config.toml
extras = ["capped logits"]
init_std_down = 0.00539
lr = 0.000498
beta1 = 0.95
grad_clip = 1.0
warmup_steps = 281
schedule = "wsd"
batch_tokens = 65536
dataset = "wikipedia_en"
MLP neurons of a small language model. Each row is named by its layer, matrix (up: input weights; down: output weights) and neuron, and shows model dimensions 256-351. Each number is 128 + 24 x the weight over its row's rms, rounded and kept within 0 to 255. Numbers have three digits each.
Before each neuron's rows, "fires on" lists the tokens most often at its 100 highest values on Wikipedia text that the model never trained on; "fires in" lists the words (lower case) most often at its 100 highest values on Wikipedia text that the model never trained on.

fires on: " he", " it", " they", " He", " never", " she"
fires in: "he", "it", "they", "never", "she"
L9.up2004:178117142156142133154117133113113119118163152151130149125118129113154107133157118105111133084147181117096147099128150180177184144128127134130139162135102092141102180121091121108126146104123095108149124079122129161136134124133149149148127124128127076104121144084138146131120159114123175102
L9.down2004:101139145133124126115181139158069109112102091105121078098146145153129139165119090113136132180136165135125147121131073096119113117138142133126105082130134144134154135149143126119144091139146104139125115114124116122094149121115078097132112144098099098149123140142060110168109104148114118084

fires on: " an", " widely", " re", " been", "Re"
fires in: "an", "widely", "re", "been"
L9.up744:149168128124145135137097118167150093108151152108115112096144172111144105134128138116141133099137101127128131135114139173142112118119166136151142123107107119120113135109142151097101088120141119136130110117152114127138135083140114095138118158102134142159149149108114108122095149122141134105
L9.down744:181153110116148101102112164130154086146165114166145125123153122115091112123149138123113145142129090138123123093127152162077133110151128116137107113155083107125138133123141112137121141114140145131106165103115159151135098117125136160120118081146118134141148129123103129136147153088064119125

fires on: " an", "An", " An"
fires in: "an"
L9.up1793:140163148123127148135103121103185124124129123176161161130176147173131066149145155108126114126135118107044105102137156191085106127133126114120135140137128081147133148127130101102118130096146096135144113142166107101153099111111127121121136122119142152122091127121095137111077151170129104129
L9.down1793:145167153115141149125131153168131124135162150174122155138134166148140158108145112126142117148119150154126153116114170146098150092120128131162100101167110142114152117105100133105101111149113143103098147149179131142159122144108119119149152138107117112154178136133131123134130117108000102118

fires on: " the", "1", " Second", " under"
fires in: "the", "second", "under"
L9.up530:098169160126133123122122164119155071114160111126151110150129172143117133156154148084153097119153120147125140108093146162137130183108140125091134117179134118135076166135099102121136116147172151158090121137119145127116071098105111088100135121147117117146158120131109115149123088160172120136
L9.down530:143110155137130129123120147138145148145141117113134089121124125139115178124120134119071149143118119152115129143090117137132097099162147118149131081137140149153146086167152130132110128115120147113162143128144091139117097140118123164132128154117157152143110107148142141129160124147229121118

fires on: " he", " He", " She", " It", "He", " which"
fires in: "he", "she", "it", "which"
L9.up2272:162164138128090126139151163161150153124114142114137110106123133138102122102159132099150111089140104147131124114163122142143146106156104111086101085149140125131112136110132098086118120062126124144111185095088081162100148138170118130161118116125095136140123151124135158125149160111115115132
L9.down2272:147116108118120131078134142142144101127150098134125126054135076127146076163148109175145161125182127103113108099090153113116146194115109159148149161100176114172104133100133155147131147116127137163150143173153121150132125139139130110138102144115104101112141125134161100170135155130197119136

fires on: " this", " that", " by", " each", " the", " This"
fires in: "this", "that", "by", "each", "the"
L9.up370:115137110109136088107144114159138119103139128113128178147125137145139117152103151101141116140098109117159145125157104109156109138149158127106125068153160099129152142138115113122167164116099145118145153166134162101102135129160117113108113118144134080158132140094113133125111152103133135172
L9.down370:143134126132138139105133143150134117112109147129112134128115143129151155121018100135145143173136110154158123110133177109151157116141116149145099085056123122054131125135108135118086114138088157144122115115132160148125085149146118160105103106152174123134141145159130142153176113126137085175

fires on: " the", " D", " l", " d"
fires in: "the", "d"
L9.up1006:119123118139141207099165119126152106132140084114153143109085158141117089134139126090120143120132138129123092097144142181134140137153135142150125106152172080148113190102167111158114128130139126130161069138120119153085132158083147105126110108133159109105097119156150133111152128111107116105
L9.down1006:154126161080111150106124171129127129113160143126161131119140142103144128139113141153103128166121145156111130146097133182138117132109112128158159142127144141132171094126134122091142103105116144153161100107087129089128089108130117152099135125129111129166124146126145137124104138133061101135

fires on: " a", " de"
fires in: "a", "de"
L9.up1001:134143140108159131145111127171108134125117127139122125124113138151102110123124162084102116117114118121085133134136099162118119133143128170125156118146125120147133158125126102147098099140162134121128146129134165141149099142153098120109157139124150111140124122037109155115151133089120133155
L9.down1001:078127129132137136105128146124143102101168095089125165141115125122141158128119164175091114111097132153103160145141152145104134137119095131154117107084127161077130102155096122127115120110131156121118159117097118116109112139118102139131106140131158097149156104139131111086112129142255088164